MLP neurons of a small language model. Each row is named by its layer, matrix (up: input weights; down: output weights) and neuron, and shows model dimensions 96-191. Each number is 128 + 24 x the weight over its row's rms, rounded and kept within 0 to 255. Numbers have three digits each.
Before each neuron's rows, "fires in" lists the words (lower case) most often at its 100 highest values on Wikipedia text that the model never trained on.

fires in: "he", "she", "they"
L2.up380:166110158175089126147130165099131133139129081121131142150092099141060109136152105104135103167131058116135136151161129136124116117120128115125151141141095126091117133141130140101124115128149094132158108134104129131135140147174137179121130146156126127152119117130135113151192086141157153129
L2.down380:156120153150170134121129145103138129141145150105148109060138148126170125118147120100177152128161074183154108170147099151158128184090086136115140113141105110149144142138117136115183141125127112159127130128090128089078124142134118100166133098145111131108128147136138129104155150095113108141

fires in: "000", "bronze", "billion", "background", "bigg", "million"
L2.up250:096140111168191179138165115132080102151110121112105123104140130099110112153114111090129086115121127128088134118101178131148177101107118125127093110125124156123134135159154108169137124153153146148112106117078095134118165133092125128102152079140124134143150114106100119105156131100122134103
L2.down250:102141145120146149095137114130130136140134134138117161075131142131121148122133121169134079098143150147132151126099124106123095152145139098097091104145130101100119116113105128142170135115131077095134079142120166117197182113101099151140123161131148125132119108066130134121141128132151128139

fires in: "season", "heart", "routeburn", "background", "days"
L3.up289:167108119131124136139167165152119126140125112103074149145122131118148173087102123111130105116111155100135150113134169132135144147141149133150141148169124118156126114144145078124143123137100126158117115140118110101154130131154143113119143118162121134111124056134120162160169124174124129129
L3.down289:126135136136182110127171124116164133104124078140126170148145144132185163183106105114125064145089146169144112143147133136152132081154160104137131122121176157120128125118140105131158167112120098141108115111089133109146147107141092112129145151111150144116105092117117110130153160084150126121

fires in: "in", "through", "with", "into", "without", "throughout"
L11.up372:096108099116151147117171143092132135129101151120146097111128120131137111083116132152149135151097141116133151148101124099165111107161104118131158172097116149130101108111085096173133162140168137147149079146176131147157172136121162092129127113139158119084095146110126142157116075151138101130
L11.down372:068153099097124106131131141175100131120100183121140107129123117107134096143112150133185184138171157096094110136136149149136106117088165167113091114110142161142154153128134081105135155117128121107091122141098127146147117108117102113181141106118117139107129101153141105126123099107132122113

fires in: "its", "his", "her", "year", "full"
L10.up294:104127121132152146105101144144118166131130106077141116113132111130119118129190109114110131144137112100142137121151085123143156143142132125150116176096166098061178116127119174139149098117138107150117157105097145159124151162102101100114148176127151117145161126110112108139145143128147142131
L10.down294:124158158124126140135127122124090130139121130118108099137134106106120104138128115143141126146116160109077115125095109085111156127083159115120125164175141134110128120123134137139146126148144149077165140119154157137133090167098175132143098108158177078152123131161157144100136168120118137159

fires in: "to", "helped", "would", "must"
L9.up190:163125146125107158107186097138096152139120118123112121106120141120160149123145135137128147129157110136164185140109123108130137125149115116149127104073123152146121071131154108109169150095176140097182118102131140118123154104152106116100104157115167161134129092119125115112118176139129140133
L9.down190:103138142095121119068139143103123125154085131148099165099138140133149153176117138117140119096127109138162162114139124098098158131124106135062146135167122156086175120101099091154129159123145109112114099138126178135141130154134108106136099108171153141160158131162091136066123135126123160144

fires in: "the"
L2.up447:077146134128146144097100130154125164134102160111125100116112108150105137118131123141138117125132134097118105116150088139140124167129142151128135132105134130147155173130154124088109137132085140134149146152154087091122108073181148088116146132107151170134142096139115097141131139150201078143
L2.down447:110131073133130142116147145175134204121122137109128165146135099134117134158123101112120149150111110101123118136123092085092119162150127117133150139106148119115148165110119150114119119147123125110137157126113141121140108107125106136075107119083131171172112157098130124117114168105200116121

fires in: "in", "highway", "located", "mi", "township", "central"
L5.up497:147143145105131119165133192115134089134103125143120122118147091107136105089129177137130144158147083121170109122121100081106098172124099132119132116155121126122134118126122100130150145122142121185071124149150136114129094117113136120110133109118119079138129151160137152145158118102138118144
L5.down497:071138074116147140092098128092122162117114119123126175110126126157151145100132135159161120132172146100143147084106161133100121118128141144130130169165132142092126151154106121118114137124104108137097160134154145148131127155158105169128118149125145098133135111152130104160112110129142131118

fires in: "in", "on"
L2.up716:124130126109178115110110131104100140094082121113178135125121131157110109132128140142114071147148075106142100116096134117159138119097144152090094134127085159134147127103174154101141087119121155187080153158118090118155100122141135127133121121103071116167127115165116126106139144143120118117
L2.down716:164108146098172103161077131135081132107093134112114160141124137183139128120100177167128082152146122107141125165102147133123135110104133133105129157112146131070127151139123139101134105139116147179124143114108155150152104089114125136171126072148076121166127159093139112147111144129116104101

fires in: "of", "under", "in", "at"
L10.up760:114115143172152123127121106082155079150093153125135115105147102146102140145111141130118096144118128096139116080102133117145139109196126131131127134094154147102138160145106137145135141145177150120145157159115161113158158088140178078125123096183158113094140143153141143106175110111133122150
L10.down760:075133120104096110176130111158075160151127175109135117161125133126103142171155118135119148113089094096105180117124129133091134158130165116145166161176106116157141107124107139174121131138130126130097155154107145135134135089100120074168154093155067135116116159141122125146151131112114126054

fires in: "on", "performance", "born", "available", "operate", "performances"
L8.up516:114127152114110099121148135147087118102093095132113142138063115192105149129093137124107102126127074168134123126107123107144093152118154144088129126154139148109147143120135127147112125129176120145150113135115132098116137081096167128113153136106132162113159159115148084156137116138123151139
L8.down516:104142143112105118114115125112105148149106116156098114141102126152076126146109138144138132111141122135114086153122141145089124129106137126142144078112140146113153129098118175125101113165163156165147112140101088111114119145107168134131158113130159159161111128074115126149141103134120148138

fires in: "an", "pittsburgh"
L11.up609:121123092149150136092132122091119117144105076115111097145144119122159103160084113133111089146133141152132122127089111107111110141144123094162088103123106133143088107131170141113179112125109133069116135117121139115119119147106113123104092133127149131087143152144095142097157150165126158131
L11.down609:155134092117146128091141122156108112164118133087145105160132100166136128157127102139143084142129146087095103139124122128076102158095091113177095143126151111128119123134142132138159138162179109166107185108125120107114157124169131155135094147125131094082120118151090131126158133129113117137

fires in: "to", "can"
L10.up608:127151179152118117140096112140106135120116140094123070128137122069138119159102116145122182119130151142168132134125111107119124182123087123137102110122158120133111108092177145161140105147094125102124135115146126094149173133181151104126073106166114135141114109131140072091137119136138171126
L10.down608:111155150118144140140110132136121087142115114114136127121129127074152118155132129141120153183135143127162135119143170123089156131099102141128096139161114140151167101100160140093107138087109084070148134152119153108103149147145078136135076141151146125130082129157129140127135159097133174129

fires in: "the", "s", "description"
L10.up642:081141111138121164128108130138121136120128092139115129114118125122124132138139135117089170112159142107104092112127093166158112142099150127126103129112136083123148141133097079105109091127116180127101132144129124065170175136133114103140117111115163130136110128145177107115147133104156051104
L10.down642:135130101107131116141117083117161140116123127140119132160156145118150164090133111169132132114183113119118153129073068154157081101067126105108097157157131091131129107158106141160089157111112111098062133080115138100155105155144081136121144157094111125137170120111126112119158142172160094144

fires in: "to", "would", "must", "can"
L11.up585:154176145167117152177149079114126128130172144134100086077158104091142116098125150142161131132141115137170158113119134117132121183105108096135111141144153148103103147061143125120144135107137167132160100114101118110125142113126125126146108173122152118074112133119130131131136109179145131084
L11.down585:142132145131096148124137103130116103105112138132098139131147110142158123120133137155093144150146119114174165156150129087123117119115143141072141122157137149182155133152127128161149186126077114093133116119101122142143122127181079139142120119108153161153101112127141155106125143151095164116

fires in: "he", "they"
L2.up41:138155140151135120128153145079143129101124088134127180173123121103132115146131158104136182170102137144139139138143116118151099129113113129101122142107097129124112128110087137122146118113133126137087126130138160167118145083171153191150196147110115119143060114118116135151171100150111104141
L2.down41:136136113159136115115133134091153142112093155112140150109118153128096103156085142093132152160152117114151132138154153126084160125084104169120158108135154119166148138096117134131123137111111127146119104077150146162124119106136133161104126083108168099088139122082115120076156123138163133115

fires in: "born", "on", "since", "like", "for", "although"
L3.up585:170131111142161126152126094134111117106115154123118150118149157149121154094121094138152145131172127116078119098085127128175117133116079090120128126129104097119093116076108142130148123136138112129105157178137129092114114125090138154090149138114139110110179082166153102141184100133114112130
L3.down585:142123133107118117116100134098160139135121128123121140059137135138117153137065127161174161148115118122137144146121118148083111141146142129125081130163118150143132138160133112161134121110127143166155155181149110133126113137124139108166101137131110101154174153124126102140124108076108138100

fires in: "the", "a", "from", "free"
L9.up210:152181138127125113119138102135125165127128134101125151142115112126128142163114139116116126104134143130121106115147133109130130128121144106141120138143127151081183146114194145135122139131158175072128128129169117145090148121067114129149056115085121134152083158128177131145120085079127145143
L9.down210:128111092109157134104129150133128126089137118158166105162078142144134116102144132086088113112136112138121120131106169153149093152090097139135113126143108164092062149115150162136155138086112085159113075136133096116142098138121077118128167154108143133098154103118122096114164110138150155139

fires in: "the", "for", "paris", "s", "on"
L8.up18:133064109147092124135116062101107182141153148146104145089097103114149112114125141139069119118119129093183162114134135121153095093135110120102136095115144109103111138138101139148132120117129102111110139131123130153095155064165124166165120127145182156113097121095184145117157113092140158150
L8.down18:110151086136135147140126124165150142131104126095163128145112176139151146169109124131148140154107134119136108114151138112108116133157128109139151146122123116147150088145119107139177189137166135107154168092153096124170173119149159109098131100146110126080169138146117120132124105128108113156

fires in: "with", "won", "received", "helped", "to"
L3.up699:123094153151123109116163169111128120128121127122137122094134158108149193137116147123086138101130119118164150130141139072123134115186152110128135096104146121141124106123101115155137127108128113114112134135115094131133104158129134099145143130160157131121070122062166136084137151123153146147
L3.down699:125142141174102138154131089147149124155118145149107113126142101113098086142125109126174155132103107149118137152132097075152127170134140141159135133152094155147143144086114163131147122135143132112079150144161139173115097095139128114135090128136132114126127106089158122113078103107092137137

fires in: "s", "education", "engineering", "management", "military", "financial"
L2.up715:094122133117153162110138094122125151104167143123083141171056146106142115141110109171099138086129147145119150149122133165151150140133179118159087121161123122081152138131143111154132138112132153127099163118114130144134165117140112124128147134120092074165148153130147168113160076157150105125
L2.down715:129142106127111117155142131140163147088094108112115143158150097125126124112141125128125137094137156129107141143096117129114108104146149115140167115127155079106123146126106123147117156128112137115115123091132133150139158091148095143137136155089153099139087077136113153101137172101099133097

fires in: "the", "his"
L3.up294:119154148124160120115131119183111172130115133108116132141144096094086096111104119113102084105127075155109126108132081138123171154091162121133127160112105136143138144120102141138146142123090131109107121140176087112128138082123150141116118144153108114141152139118138122135104182135173102156
L3.down294:129157093119132134138176116177125190103115163110135146125147130167111129129121144095113101180106096118092152158125089105121134143120140119146107141099143107146151142150119146136127124142125100127130127152146177158123098132102137119127103131103142131130134137119122139122100104103170108114

fires in: "an"
L14.up411:078135091116116162079145156111092117106089114098130086135135107114144131128136099128133119130148145131113104122068081132148084128102178137126092138131148122144143119140140126102105141158116102145111125111104139140098122109173122125153114139210180124096139136151109130101136110183117133125
L14.down411:151106111116152119125091168139094072116147128108123098092098133105126140138129108149118139131099156114075115138083091134133077105133191121133131072151165138134121133151127160128133153129118137155117131156117128079132172114102116153112105118178124124126077116126170136109142154142102059142

fires in: "s", "water", "financial", "political", "year", "his"
L5.up531:108142141130116162113100148120116174069140108105126090143087133119097101142155128131147111108131117149107163152135072137128092114132162128159156123101117136126144128151162112119166138178109151139104130102149118145150138101113152094099183129095145112124178125142135149145134139145152099139
L5.down531:163132184093136115161102142130127180131103112133115145152137132181098101131150162135111099123135146140125134128099112136085097108087175097103130147125142142145182130130107083164116129143131117128118100128118131114160144162094137101118109105183140136159159161112129115117145130120133149113

fires in: "after", "with", "under", "at", "on", "to"
L3.up5:126103142142174094131151102081139099127148138109153076101134127156140131061112134166160100142162126115163108119107107165130123124105132139122164153106119177114104122156132099174166115157138175162113100160098131076160129130148101079166132154120115121120140140140150125129129138138147149142
L3.down5:121107120126156107135088095122091166143152181101134153106159128151125127134137130129127107165150124107097152141099123149133124112171110124139105153101108108117133132116134156152142150112118144136130140159127128169115099113108172074186141100161105133127091152131124145089148146100108143094

fires in: "a", "the", "several", "two", "goin"
L9.up402:112128146127107160142124168146096137146146132072115127135141105150101131161172129122126132087101154115103122116103120073083085142122147106142074169123165142160142176144163138118114114122150099144112125126175092119152138112113146110158101124138129178109099128080155121107109142130137102166
L9.down402:125105117143128123114112136134170105125112151163088103146154117059103129132119121142148075141100160103124167152130118147127097164131164090117107099105116162133154156116123126099097156115179147139115138107102142126153132141146102142136135131134178171088144139173095090151106114091142159109

fires in: "in", "well", "to", "while", "always", "under"
L10.up202:121150114120143163111145125102103089115131156124124157174153131143114162142110136106113170102098088156136105099109103111199119096130127104090121169134099129142107156111101133147136121115168117127113130085150197140140161124169132142177137128134117101129130132166141094117147116101109149105
L10.down202:129132113116150182141113155127158131154174133143120097110135126118190126140162087182109136160101097101115155134111124122131166105098147091145126135089114169125088119081109117118093094130110104143094151101168159130107137153107136129130135151156123164150162129179139117134145086119125138132